python train.py --n_layer=10 --d_model=320 --n_head=10 --n_kv_head=10 --head_dim=32 --d_mlp=832 --vocab_size=16384 --activation="swiglu" --norm="rmsnorm" --norm_place="pre" --norm_eps=1e-06 --positions="rope" --rope_base=6170.0 --rope_fraction=1.0 --qk_norm=false --attn_scale=0.177 --bias="none" --tie_embeddings=false --parallel_block=false --init="trunc" --init_std_qkv=0.028 --init_std_o=0.0 --init_std_up=0.028 --init_std_down=0.0 --optimizer="adamw" --lr=0.000932 --beta1=0.9 --beta2=0.99 --weight_decay=0.066 --lr_head=0.00405 --grad_clip=1.0 --warmup_steps=566 --schedule="wsd" --decay_fraction=0.334 --decay_shape="linear" --final_lr_fraction=0.1 --batch_tokens=32768 --seq_len=2048 --doc_mask=true --train_tokens=318000000 --steps=9705 --dataset="wikipedia_en"
MLP neurons of a small language model. Each row is named by its layer, matrix (gate and up: input weights; down: output weights) and neuron, and shows model dimensions 176-271. Each number is 500 + 50 x the weight over its row's rms, rounded and kept within 0 to 999. Numbers have three digits each. A neuron's up and down rows have the sign that makes its largest values positive.
After each neuron's rows, "fires after" lists the tokens most often just before its 100 highest values on Wikipedia text that the model never trained on. A number after a token or word is its count.

L3.gate188:544572443544529519555538421460491435540470550444468399579499479521510451485495441531430621581421541453519521432489501476491489460392471541486474449436489428404506512416510530454518448564514493505523565562485424517488479400583504571433544612502460548566530574496358592519499450430568493451
L3.up188:521498475503490596485498491579538460549472571482522465565505524469600503421457507424468531486466481510558460485396499453473513475371468523447532443462428593439488493497562517426533498440480441532538574440627364476450515517572461486475490586616446467447501418482440484456520544478512507503
L3.down188:485446517534511449522521559405468430516501445561525494415555513508550459483395560476584409555507514569491465432401516524551477462412560468499441557448464521530525498504475489551492554481440529446496430487581543492449558589478565562383520435508522564418464560527438503505446517549417464455
fires after: "." 48, "com" 4

L6.gate96:530468492468484525533466505486413478512517501477514480561519501528542511557452506593411466512590555442510506515579479533477523489535571452426470553423532540426531420489492424420482484385453412534554375497527518501510488514420557400446560585613519472490505530508508527650435475367482513477
L6.up96:427465544507479595647531469480530558517502477459619492530533466412447456480478550461464493461458447505543572593453521558549535454512490488559549507547557524417514524528597440602482502480609484558545447507505451515471490545520495465515502543556525581486525547448541502444438561475573552451
L6.down96:627449501502442432548472531431485478499501471488432520555457476407413561503508563501490568471541518504590510503484489505421533477507480468518556450461541559494422607442531469477496445624450496521470488474485568413521506462441436480496514527485545422546437577413469433536624541580514445512
fires after: "the " 52, "The " 5

L6.gate641:543450482479498554454592476496512525521505458512514443489495522487472478466517480542515597523522531486480541549419523521578518509486512522459502542446556519505489480425533465426469490507507468478552451465446539489352547505403463451500424503531476455513466596490565483553411468484449520431
L6.up641:531519497495507437542550496555486635533505511456469398443530498539488531482542541437454473508477541452528522569416539475518458565417539455475500534581479499626437499430562501431492473581416414483444528469448426522515483489487475535510453506556542483455479500490536504496445423510459539451
L6.down641:499541501559494430502443519529504539423603498475534431517528548526500462530491467542457484519515440541559521393421496497387395462504529444543470480547391527497451561637489469491520534465453534414407503532548482459619496474492534468495506407463420474467532526464438536505536550547457430444
fires after: "0" 32, "to " 16, "the " 9, "rec" 5

L3.gate795:538569456427453494441492487533450477549565503491498500492518389413444426544570511479465532582539616545503487466453443503419512455467456487506480504471493550566580519453449634492441496410462543499514518473479433494490552535470491492519555475526498432557507482482499506466496485455536638481
L3.up795:437465524449473501457525416583571512542571517510515480553468378476567553542371452451419446496504492540424485508506473546510472492505446486472514440468530506452456458477516516458475565511463548490659484490589539435593525536471502443481450407490508496528480458473569504473454541434382478505
L3.down795:501478455458488544572539550466431455502441486516503610559551522543447510468532501440483558530532508397475543534481527420442538420529556606394588488574486484491500500502501618435454450493451429541498531493458504577490535489432580557508543442439555532551432569447538542508543451483562533503
fires after: "\n" 24, "was " 14, "- " 12, "were " 6, "." 4

L7.gate131:558418503551483476535551529468449557453566562505496572412480523484511478431440448469538525572516400485493591546598470455496579478538501486414436404513437599466546491494539459580510529435466556457526473487555534559530484413451523442511536581514460509481441473612531442497501448473578431486
L7.up131:551447485451408437473460572488476491537453583402530505544422461507529501467536529486532464456455515572615483630489525579466438483610544515515551495508547436474555468566559523559509566532474490410479455524490470434561490560572499430551498555416377422511515456560415557521442576483504481463
L7.down131:545478430495490456554584452504521599475502500461406528504525534589510550577522521487462459525481525484525557453517434440540585519480496553357392543550448561598476486502446492454494488478482476520568446439472542492418573542490548467516489519535576496454474468456535401445570480560566488517
fires after: "'" 37, "on " 11, "a " 6

L6.gate686:570375459452503390463499515474495414496546642418484396468450491451578499432377490496493547523537521468413523539505474489469623447591482520467501433513577487468595487485569413441547483468385433522506452495431474424502530420527512514537560544515519478541490466517567508525503488492592457502
L6.up686:466478510472435521522537508367458560478502536590532470530581498533553512534503456553509546546457470477471511514456479542510415547458516580480551639481485484573429533504491518571532521493524552494555467570521483601366514595448560381516516540510561428508620486544467521471397498484447501527
L6.down686:564432561553518505478438558465576466383517465488465447523512474452526460495533472525580426420503507482598424406539552516522554537452477485445534494497492473579527585537529469436484491515509443519503504587460539473560500502532550454517495445499464488520598554531546402464492492494472472473
fires after: "the " 74, "The " 11

L7.gate170:489549539503517459537442498526417492477529550542514393487599483479533510507508496562524519442537563525590473437524556465502525579530525519532435496398438480419455418502502469472502519488480501496525544490526556575561448581548532494433573589432473580480534398576473554507501614396552504549
L7.up170:500448532490492494521538557527444445475545487482520532496498526468496588468478521466478383405434491561487439529613546574508505500494434470505516472434467504553400520476485492521380499467455500503603513438554483552540476579444585506477592556462510423504503519388544544448528564496488454514
L7.down170:548518499467569582453388569531510529462505590503459512516476541548428461506518504514537548479484521541477516487497477475490488529484472478498468576581478426488582453429544496494476546437585460626500492456515486464511463468500411470460436441509570544439486530535408545469568552534540532451
fires after: "one " 19, "–" 15, "." 7, "," 6, ") " 6

L6.gate298:503500554520537427465508451469504510498532490571618491505461506461431525474582502536507442555438546499539453456457575564477525484523493514469490551539559499563454556428536496509444458564461447515379502554459502492488512485381525506515476433408547517496584564506497519438476515372470532455
L6.up298:549454502532440510536493507510606456507587453573485537507617469493578414541478483531462422530440407561502533481458490498477520592529495522456413507510500486502508495526514431606578530544485555493476468534428439492523481494452483518522455456455459487507484575475378476458581528533413448621
L6.down298:506466437498465473477487500482540419534495533491519509369511444451453499528583501478458509443571410409457550494555466462497575467536595433527433459408343450527535486484542556536542472548506577536531395577451473456483489491482495493521443423424530500541514410477497471521496560499616450490
fires after: "C" 20, "P" 12, "c" 10, "M" 8, "H" 6

L6.gate680:497494401532482501452487471577443381457548546449495393453422469521504503556394538532554463570548565449579578506540574597517622452559517463466531525504581468483545499534515510457491571515525313548517464503469526495496493500504452488464493421529566602492506498402516468461403464527552476524
L6.up680:441552506531591492423546508475436562467486494547436477496487393508487447456497443500420444449500502424457525439483485475529452527497518470504514531493445472508560433426539489410497481542563493348556482427583467485465568474506496530437576527433551424499458561546521460519504600456379508534
L6.down680:487523483505463517465534447477493492511423529541482518461459451485629456608510460529468481516471589464526451517538548605530482454504470450453533414401519431546492494454554540446534448452576407417596456480625388552488555535517532481461516488415538539466443443476525464543520596557480497481
fires after: "the " 45, "The " 7, "a " 6, "- " 4

L6.gate552:531448466445440530556566480497556508478547522618490519506617443393544528526445498524480664490447509528540523605428489470472523410492481482520510517392535438502486520535417531508446474394477513529549518570572535520472552490468534523521478519541506426555454540409563538507427571489430535575
L6.up552:513565462448485430555518491532581538530380501557427549547582490437507508507488482461525521451389507542459475526494499411515544511456521519538498510447446453536513506464386407524474506344456504501544492624532554486457601409642502568534452500546594513510410509454560546482449573581503564551
L6.down552:497590533447497471477487504480478538509479452500495492540516495596532552486529494587562429449437437402440623494462508486441463483523530520456544507595451530543499492464508514532555506506617434525450491452458489514520448536477459494483552553456535512528521463568451499524501543492541461416
fires after: "the " 41, "201" 12, "202" 8, "200" 6, "198" 5

L6.gate120:572442484449442484466578557554525531456601502445473379483484504474527529552495547555529601560463439458522572551476555372467598490525456524503544486432427459543502535452548499477478466484503597478506539560494519465522514470533550512464468486507490543549568433516619478487514398518473503585
L6.up120:378384484591497453505511533488493633496566509498481442539516428533425524602380480542518486554555421530522511474436515435477434476468555525553476467463453489480546605470472556581556440562538498470516551493564422528487519600531451492485551498455500461491509467482498466521390571499399546503
L6.down120:542531433543415457533468479467478529416601543564572361395475557565438457460467501495480507428486411518645500404602508529512458455466448529507451533541502474458520610509486521538533436496545449510517619476530402526509400610472518519505525514623561531578526416447506449546479470577460468490
fires after: "the " 65

L6.gate384:383524559528509487614476550513483494466398549531461479475556532429457454553497471492563546436501558494507565568532547524492509496532489480480523497417427539461536533539461526571406577586498596532549450517542487516408457469491510611583449448598550502556539507488558492465490499421470486440
L6.up384:496492447504513488562481509428600542442474464514556503516604634464435467485476552502549607483467469474463576491486459466453478562493511495514531364458510503499457582519405475473532502422482556551513473463518550607449535488557495486431420549491526471593502456617471430477507467569486358461
L6.down384:526540524473488513542506521467512449549547504503491577411549491590491431428488537436445542484470534491499439479509562444500442504549552522476582463426587546592531503535493501413560470564512519489549481517473487512457481516484508573594500493550464457543557568560471466457514534445510582583
fires after: "the " 52, "The " 9

L6.gate131:511542522511506585479584496467472463374576458535556495478563537511551502481530471551528535486475544412440472529554498477610545527529514481496490454590489527543453415553494517514534538458467566534453451540499467484500504524501483478463431424437565517491479465423529570482498445499480474570
L6.up131:570427518523576459487558468476548550475502496582505551502549488533491379496546492509577499565433515581478511532462493463471521479449527493453506527526547518516523505525598456513523552492533467534538562540454515524529530407419508500500552532487606500446626622523576463556473552542546561468
L6.down131:536511458572565598498469521487478486530540556395462493411512545467515418548490532489512470495459446540500483503511535513524604539513499502546476467465460454451552557443476490522507402398540514520461517460567436484525550486511478493403464430483498376541538430597561511445498463523513487535
fires after: "B" 18, "P" 12, "F" 8, "f" 8, "b" 5, "G" 5

L6.gate180:581570567487438482510463532515412520406550444542469470480483430423483514439516485503503588520477514406561489461499492473501533514510434440605444567518467488455594494471538508555477496540421460515562426511510642493481492425494562502431464534444508592449506390558547438500512569379489569591
L6.up180:528487448556467386464421401631488418521532441479455571495489369524521528494520526498429453507492510541474422524486483545571504460505481430521569445505566543444515496529377575502484418426469430486450419467511507531520466499412551523598486514525582471550432491489547479529427547388529496499
L6.down180:512484508544466552502505528443399476639471543531480595516522510437532518495532526438482506476538527463479434568567430392461471487522432546533503547413444533468503477494423462503510482466509451494432522577573508523522565440425493432484486462471511516532531499495487489505470434538570450460
fires after: "." 23, "0" 8, "4" 6, "8" 6, "6" 5, "2" 4

L6.gate544:477438511483459549485562533507444506467492481518521523517523422488557470497524481520562404478384452529523496528527409607531384466570568529445556462488514538556527547494454542472440509525558543511496559473507549494378395487410449485541481429534536510534588550550465492485447452504458443450
L6.up544:499580469473454542561476516537542514529501579604480564554546446576439527588536474472512373552511540639391541515403453592498429484370530369486425546581541457473531447506515493475485522434420562435528463561490470593582460485496450486449575500537556506620541538488568489461453465488490476553
L6.down544:555451518476554479536405533523510496500471466558445482603497496614516503505442521511489471522448551518475476559469505565531619488528424502505450521558440538420536485435471365543644546384520546485490435490454476566498481518478531614473615473577459478607527419503556483477479476491506486507
fires after: "C" 20, "P" 15, "S" 11, "G" 8, "H" 4

L7.gate274:515597484438502471517500409473573548420538491535541521547517505562553561454499501463471446482460418453534496495499429514479510455497531494538490477452449518404510470591482505495473519474500501477518502407497583561562445494478542473545475458556470486607595540557506499584528505437455540471
L7.up274:558486540463518494473557458441485490456441485545443485524483522516496470478534538459512503513444481584423394402403490500514416565533541463424523518458490520371491464504450415525492522561548533440555377509481534544503460551479492495429461451402503452447516454535461551522471465472487407515
L7.down274:527489558464535479483468456472500563453551484532560515567503502526526520494455507437522420561553407483461457499592518486493474502535531504526424465487529540530492478531496476473436490405470638521569376528559531576501466423476530476457547506520514624508496485501573452572508480454538523488
fires after: "'" 27, "is " 12, "was " 10, "as" 5, "made " 5

L6.gate416:506538499482524549542474530523419480568420562534504465581471520581511513526461504481495501535560476441476525482630573497500530493533498550537538524441512479511467488429528559541559554418545478478487420425538536441441592595511530474507428464503573517524512475498452515459545471483503404442
L6.up416:416445491572537487568488484544638591536484505524573470518578423444555521521415502526508476541595463477493489413431477433494581437557560478514488584584439448504504497530549572501548580542547583419438467390548539531497455512508501456569461494527543629416518437576538456541421535426548504450
L6.down416:551470509482482531426509505451384433439496540496535552511500580511394396533378468468454518475486479515530432507544562595554457555477610600493426496458551531525469478558484484551497535449471543445590521542548506545482505521476455532406492442491496513496454500429512538461547521569452544522
fires after: "the " 57, "The " 24

L6.gate6:576529502471437547431468483413565529567494512580549454550495569451542499534482570491613473568526518499388540568522523473529469530492538586510526481477493453521430462579570540388467516584585519503429443450501483387538496572420602527500557515468629415479481584545514491497510444511385419487
L6.up6:505448443525577534518518420525407547503510492527610528373568480499515503401604462486533421584536495583469405461473417479463487369521512424488487489570549468476476388609500496492531452538498475537418491411489512503498457468486591462551547459474538494477515498536537483472551438530509481487
L6.down6:391395547475396479558476539552498463486562501458471528418531561507419454441497409457393515464503519537426539521528475482370492477536504514510479495420560474553587554560489499598478431455585497495473590514506537484563548469531413460499503464480508495500486543522579581553524440495439519519
fires after: "P" 12, "L" 12, "T" 12, "K" 8, "B" 7

L7.gate227:515503543466512524414494548469504454546495527498408523525480505526457431422457553445494505531569535423539585547585388420526531454553560513473571533486437453531477512507432550529442468545471473493501438507481554562525506424513489562561423432503419460533541533481457533554483441458417480540
L7.up227:449492502567505574463557398479478527490521483509498522532507444500504529462537517515503473462401468482560480532593522419535467500468481478505505498416485506494497513589440478479492514532562499514561467531448520508392559575378447493516512533556449455494456547482525507509499465574493464563
L7.down227:434457516482528482442471505541384525542505520501522422507556571585540526449505579459538428544438447489567521539547584395545414381456562483478454512533483565560362510525462563466346468488532510519500461476597473505570455544484569508501533525476534512518495548523451527392535468475553576400
fires after: "was " 47, "is " 7, "'" 7, "became " 7, "were " 4

L7.gate101:481559461508502593504524535482594511571450403524595469467552427501373526444446462486594583429543517368464635587466479448445560511486532494500448587423462493423524467401492402512449468528524491436570469542555501491448571543487576521534529471520473502535509503466514516445585445450441433513
L7.up101:504525537522527547439502515407522471488478441532479441474505499525486545470446529457485581544495479510601508541506444601480535544453440405481575570520430520482475444453469522617434488541435516490492458493563456431526471474556489538486532523549507527367530575575562494580494529488499592519
L7.down101:457522446496459482511589574497462340526467492615474477423587446518383562526492433528526586469351530454519512553564494441515464534539401516435394474526515549492442521537490558563507449460518439455577531579475501484454567464529485429427461458590572485556536470541489441456517531479492533535
fires after: "was " 17, "is " 17, "also " 7, "are " 6, "well" 5, "were " 4

L7.gate334:450501493514446604506499552537451434530546555500476459413414448419507440501568418533487550511532566452467496621450463490478508527445417475451448514555518479423534483445519380533475579419494506500459524518437519450503446475445496511397482480583589420546622464553491526502420480496527388516
L7.up334:503546428413505590459505406508505539456476430463559533496397419536526569561537563479444610500495544473472605470518479470537499487506459430454524521537419557390535515441515518493508585498444475521469551618454479522498459571510552522455486529586587576510442500505475502462469521542504465520
L7.down334:504466478598497399624479499418533634468478421569443570466566528511547502479469488538483354468536459500504550448522510525459510476555504551511503493472484470546540444553522473554430475504500459597475481517625401567445408501622558458537520432476481569538558481511556542591501504460560436525
fires after: "." 51

L6.gate443:585496475386517476433483557509513530598583507477499495564510510481454498599407464535429462520571417429570605478480468411585545533522497464468603418462530403431440505491516536431499431433436528518546493533460478500590443507473573594503523457532409512417595625445433460455491435517572485425
L6.up443:503452483507384547534487458541503484470506502558392419579497436529500534495541495460414457499523532398522522428493453429567600410545443465522511513527472515506515458447524488525479534463487468553562442539480514544451497533511528520564436407552508494502459492477494425417490472402510550561
L6.down443:481479491499563472465368550547482460448517406430569406564509579528473479564482590512551488481448484518501482502564527524422452484470464536543602534527527511446480519510428532521559510528549511497453548496559592518529594548461460400369509539493477601488459451453509511541389502536545503403
fires after: "'" 37, "the " 24

L7.gate318:441473481503532496434517432516528527475569476562472478510511544494501499445509553498441502558436457440569543487593513490484544447501443545462502472487481503565518434478494563420424599489463511559530444481515479449429508420492536544516487426547551445556470520580558430461476474503519494509
L7.up318:439506421537500497415465489480588473540494494583569505543455524477441576532416423535504448522543488492521548530553520491578445476472456509498557412510533368524481522428493534518454427515490400473467559515535369542532448563427525516504541481482527601505569583549558475452520532440538507470
L7.down318:537524415434564464494482436444487486539473484505423571385483532477526543466501556535484482573480508495437510517556578529546504489592504566438413497497377476530403481528501472481499551534510492562506467491580523439428483445513422476464581503423542505531397560604573528406537477551604456436
fires after: "the " 26, "in " 23, "In " 11, "19" 4

L6.gate321:551453424442561461415442485489537456467541576364467480517414440500543615521470512449502504468540573438514529500448501482481565446495506435549523493535509524504475527495502554446527583439472538614567463522491439463432544554566648476516385457423580504541493594432459443526452473543510464483
L6.up321:494444499495613446505481514565503572441467555519545510512487478538535588517430568474454468513464474488542448507444541545550446565525532385483485411451491508466394562591488481512503478423498426486413462531528472468500463514521567518445510420480428499661534501529471453476526498441479411508
L6.down321:510462541502451419497576460530570529497384479452508377436484517525531545458545498482564487523530558517467410527541589469510497576449504479512541514504559555503497567535473436597480602428444474473487573571529486480489477511508484433470457442512508539585518520530439494531511449565510444484
fires after: "| " 53, "the " 7, "t " 4

L6.gate434:508542494587448582548467503410561426518533511531596465493476503497494511428529566497648425492564602524456481512446503587530439474441488474484485432524600571532459467535493453474500462520482465502432504499454523503453484493423458533477497393462571569618506643531452508467373483459530496529
L6.up434:481475521569533504604481400501521493533494479563449489525455512482581492500606521388554434590500422481475488556508482542460477521540462427528590560579485507468523445593549461542505557454580448517485486498513493518444421494402544516462465490499486451449491552528487496515507433473409469474
L6.down434:520464524512450438476522565497535477554513545581478492479535465520499427470444539522461471448540556429577471484499477493393525550508436476528411569480477585474515518514526549578496493431550595487464518473480500422619541520491497488444502455576470439518527402401375532567453489543528386499
fires after: "M" 23, "N" 15, "P" 8, "R" 6, "T" 6

L6.gate397:487431482459495516535500447504509543518462546477520510553523514382483568519480500485518511465494413485465534511512510489516510423550547405528523490396437438438556431515537574587522570488548529422482476491520408525598584592548457505522578456518545571532503534467610528463512430401482553472
L6.up397:361543473486494551545520561489521482487553438495489412475590443489530551491449529596440482428546440579502541583499569496492473526514499500488492473557544508610479499517475487604401453486486534508478536500477512451522570470494496484531525515514532464484578454510441525568519557523533435550
L6.down397:625623459481531425465433520525467449459510445485425498522498470549389514491471553485521546509520516493458570560469488460447435536499528540482415500539485483481601463447469509477530591472533464570530427470508568469558449466463494523422574524425438442482482460515514481473540573448440489483
fires after: "'" 42, "6" 5, "7" 5, "Russian " 4, "===" 4, "the " 4

L6.gate577:567548537548440503511520543426444543511666484579594486428537495457541466524507468533518461530481524563476431495485495466475497515513508532518531505455526521499420563497504550529464466470534524527390447461551493509482382571405604481506565439512489479485561544505550502552464415446411463501
L6.up577:425515500445611527493507545441558507520527433484537455473541467577516508627539514536536574519470482513467474515496454413518502515535483589641472491462526559583511457454524496511470529529434483398477512504461547519532503459538535591435466508401525555513576459474552638500521543531548617592
L6.down577:474542429523489521553558519607517509458476508540461485488513595532500475478409469467517482503438481435513418559492609477456480504480496522428530450500524503599558427532458622476548444450442518539587501620510486469516512431678521547500565515499517479538466455560479439550511560522496558516
fires after: "." 12, "F" 11, "P" 10, "B" 10, "c" 8

L6.gate12:478464415538504583449608455442519619476592539494483452489471513538553571427421486494589452494473518513390552515424565551507509419525512488516584495480529487478420478556529581496543516467477455408435509459574416413517524467510461469535593493392593462551519471507606466590415510502477491505
L6.up12:510503546468492494511454442490476548528511561602502560569567516513484610581509517439486517471500414514547489477580500523610455530515519478597564487480606475487603472537421601523562493523580469575565477526486537526516527621468482454511436536605554485496549492533519509468475488482473514471
L6.down12:478491508451494547378425488507464489480474499535571481553465494487489535597407388480557517432515473477471460433538369481498596473584507556584487436473480479503500516519581535491376421621524527557549480514490459453477556481546577502412535474503573538533527495469551497498428465549422507503
fires after: "The " 33, "the " 25, "Got " 7, "3" 5

L7.gate81:625555550467521531508513466471458512535535545477571454505401508426492482471477484590417600549472474521557469500538557362433514416520488514444564527545488415545489449465569499462469490510542504502479549588533443487456468537559485353442520530498499485590487540560521495492509436502596549624
L7.up81:454493399486454515539449508545521424530423592381565564503486528432446480454585468448484479560507464457571416426449548465476495526580526528484463489480494543507436482410600515433536401454529413508517560515494506499447519440531522485494517443452482436535548541496556602494549428449482543596
L7.down81:518570504497598462587427489510509499524489422493448541552472490471434448525494511490570409467560525496432501510485551491385516540511491493510554428436487500551529457503476557508620545526560448571599495495499440547541448444546512412579560589429526510504415404514507478489481493460506468434
fires after: "in " 55, "died " 6, "In " 5, "due " 4

L6.gate575:540511521401414425501512565536516511505463481591487471562475399453499490439486529492441419532428464398445520530483513545513543518556463451493560525540460576543427470479565457496452494545551501522545547572417511469453397457469555527616516444434458543563536488592495530473396568465506480546
L6.up575:508426472498409450537550409517545469522537511438515463502497558432518497556550471474442575495515596534554498488463527453425566484522488555524379418442521492555521546503514460447465633482417459584458460577502452532550569538507481406458467557551528467574555598528473427520585481589586502651
L6.down575:441447559508512541493503430455446406571496495547428458432497530568555426564570500540451535521486569601516461568536523489526481477439515498424532521493536480504559598402437473512590634524525530547478515581556491516497457493483460421444569532504527475458509547499474410517488487488502525554
fires after: "to " 20, "was " 10, "can " 7, "is " 5, "not " 4, "were " 4

L6.gate787:551382498516513510496521433515491504538504508519405472556457524532474480457454514607511442573566513497470490465496480525490523358508492506446492527441429523563530497546554498492481497556480540583571535467583483498460513400537504456538439439477558429516518552443509529530483439485556548464
L6.up787:525526531441604460561439417492562421408481490492502428551486420527459446524546467480445485515533462492570594472463531549530502431538485528430515478521494519482432561535498493489525550525413514468561472498472453567487463514446586559542519500488563452473528474505555496496415537414564497462
L6.down787:533527497509473512471508477548506471499425434531564578453447547478463443472508523493517576462526406503587398489587536479434546543573491508470489509476545523403499470411573438506458565520487595565466577465499572508489544606407468587564499465461482351532515559571452474428575516527456520565
fires after: "the " 41, "The " 9, "in " 5, "Los " 4

L6.gate108:442448555479575445509451407471551524582527505518568489538417470568484562535482481485543546475439481499456503549489589461536485536537532469510529457564524480534584509526486512552467516492501520547476494395571479531496525517481586419551500565452492476505477556596496553485465465491506420642
L6.up108:445503548489498425454479524485480453431482555496545466461567501528502532435527541552551400558457535421537459551507487457538343470501430484493512521447504419482457486521534569510496525550493497481438525473498443467548554572468481491495440443377499492509464481424608568511540446471561518552
L6.down108:513537407489488509448495515501620404474465462468521514516430528412476450510494484538558478412522538484483450477561492519494526537461521561496527455454512574599577436464592481547496485559530438484518510530532419567485424478522562484515439524503468566504508483524455528450497471586427551570
fires after: "(" 16, ", " 16, "October " 8, "July " 6, "January " 6

L6.gate21:545485521601436481482529482446542546529527531559540563543546481499477486440420513537515456570476470491544485451378489488601437457478446468477428480520513562492469468511512401502513435491545537516516377492502473446548450490507554531467498434453522425501518564516504470428408481362441449482
L6.up21:525428488462471445487540526556557487457562478570514510578596524489509521461456520554563462522382440511480447497519451452553489482515450535595542545490513514580502480533547439553453585606505433520506441503463487478505511513532427425565438513507418465541464590494434400438496396481429451381
L6.down21:500481503523547384574522449504503549556439542429511529497549410525496516498400512516529476606480440519457462447430471599518456443569465488434446465551461471539445496549486436427482565482529470528490479480550523454525438501465587493492497537605552433503526510495522449465484458431495485445
fires after: "1" 34, "T" 16, "C" 9, "2" 8, "3" 5

L6.gate414:585470515525458438506544518503619473510483443529385514557478463520513435503536484554474574454424600502551425471498434480507556491530543542391506458478492502494498426422433474465329448502537620580518479519387543511462481542541503561470454483530547526503567520482583539459496491490604587468
L6.up414:429487496428485447468538383428551455507502509354485488477501426473507551532444584536533497487596558488565529441469425464525463559462491534557534512425530564549529514592454527483561479498503537517581432468497502488506472408510496387514537501541466464504493458527537497528518487546525472490
L6.down414:426517394527575501484529541548570518490452500525536537524490509466554474458562592416532525359491462549478522479462476422486482521469418480417477516477553449439414568480439553544428463655487460469593525480424421544485499496525493485562479459499562488532568469531502531420477571530417546450
fires after: "the " 32, "The " 8, "his " 7, "s " 5, "Par" 5

L6.gate252:501480451424563501507533520450392405511522513457490467507456372483488562503387526556529614435592486469544547482447463395485623487576441517547529450487590490393479476449449533537531485475510514505530374522481521447452482463502540486619500440531481540463512514489500442448446496388554483425
L6.up252:441518494417465489509514558587455485586558532578442392503548567483583466461522499512438539493486524524496613500510512520566549541435549514510541481433446497434496453546502413501490516484482535575525554551540576415569473466502502573530493527522480468475548522486562438433477545467475562489
L6.down252:447564493557521493517475490522559526500579461408484490519576554569551537452576474528467442535488530504427555488515458412495432501440491455577570444454461574591489542554468468448585514577490513571424497475521451458510520495582480459471508609481441486500524513559585440551434567530642529503
fires after: "the " 44, "a " 22, "-" 4

L6.gate332:477571558444446512435526484459460440468583438461504411504495513495488492442567509525414586458456415489509558466520395500419515510562466532457437518500505527545517446434536469464394576504463488470521545470523557446515476482428487522447381486420443483507458522548452567507546439481446519477
L6.up332:471609465575436483491526457471514576547558551535662535548568439399528437538468508481615467503468467605510517524430443433548470529440499501486459433552435612534434450486497505510499567430497503515428595445526459582518458647432498501466546553525468499425522481475528504436406504494455424497
L6.down332:583506429536508498465514554544488463494461514472432516482510565575536529438471481485505461551519466456426479550536539494447430610462407483537515486474504480549500532503556468414488525490499470423433500519508558467525494498566472524606558417496496477626450488430600507520531488527546503569
fires after: "3" 13, "2" 11, "5" 9, "4" 8, "8" 6, "0" 5

L6.gate413:470530441463464440492552574470447396485423480510474482510484417493481482446585467542577437428517486464456565544594464463478470453480459489496516533570436528519520502515420520511427606527487484520463507494454562560425586493496500419444483547554490562619565456496535585525451525529618436514
L6.up413:584462529454564519609560583520496478552501526568492546416387580433458480375474533584544507508515423430479499474508574470549575561493447479574511502431533525518501431486444624496514465534499459538515515515513495527400531516488526475498505454517525464410505533468489449383458492477419424490
L6.down413:493565551459420455544513487539574464524443549454473431564494486506576532474532497548565449520542548553494545427396490510464414512501448520435523549533401574527450483503476525582504525453519506470598380506516567478534394452550404479418509464443501493521627528491561528461456536552550506486
fires after: "(" 33, "the " 27, "| " 9, ", " 7

L6.gate793:609480484557463558525545497464492588475543559529536560442501485454425514490481450529529517497465502550490460524452531533499374480450472557476463484470485466525479510538465532476488575535508592396440451496524517523586355527450523558489580495494539548650493527538509506495469502454443424465
L6.up793:488564480557434507533641390626496463521507599496445534553426527441471549502503477499481499492538530470578499499448457533457513445476448595374412435496532523531479465541506544465555547531525478479469473478568535554430575476443505440531428469506483438521527543481525547517501500456510493444
L6.down793:542481554551492527486423554451503504487500418493531515446567561519519558501547540489504512619472460505521537466506571536522520554609472461599425453442464576481513484406575456554368438432542514581466488474455498511448468553553557498568522454481500479414499438475525505497561441544522472496
fires after: "T" 11, "G" 10, "P" 10, "C" 8, "H" 7, "Gle" 6

L7.gate445:558411428538553565454522545503500498534419480554433471542466594478476460429443555548492603461392535577428448483517469442601481468502462458536562502502643527559475544532539591539538432566463548471547485473520657450379453476491547504479545460455556492592505579611408523498472557510531510485
L7.up445:533444584504460415517521437381586536517509502494544525466458468605497451501433544484530499515472456544478477487367499417557391584411573476575529524458475489483499580569502474559506454519502521495445437475542459460521491471455485393528542522476462561472526540398418508550455533456499546558
L7.down445:602506425536464441549535454495434517454476522438480551513576409470517418511486604495456503480539504518508500506522521432429501451529494490565459530499461554548451549527509494521461491467496498555498495493500405407556509494510519511521493534475455549466502503481584481501449448448522467474
fires after: "on " 47, "to " 14, "at " 8, "On " 5

L6.gate709:493384572523486441492428460436472479486444616500434477503441483536512436469473520498526429569490396337516470525430472503499543467509456514536524511526480568480395404547475519438550532468480571562519461475446533511456469520407464585493452430484504469576586493483500487521529442448451458516
L6.up709:443485439467477424466537540503464511527525465438495461497431546456574497519483495463534454491381453482477420595435437398510497543464549612589521621495428480494488431560549586381447550524520521527505547451450502514469524612456532530487427438458533472522528471591510447503497442494466533502
L6.down709:494544408515431519502460504455432460520521511526550470515466484524506501446517478595551446429608531482473467454461576532562451537557488506506471431524414510508478442516498547519488484555451571497467610507401490474502496595511532547451512494463494480528587508574410550484593520493579544478
fires after: ", " 29, "R" 10, "(" 9, "Gw" 4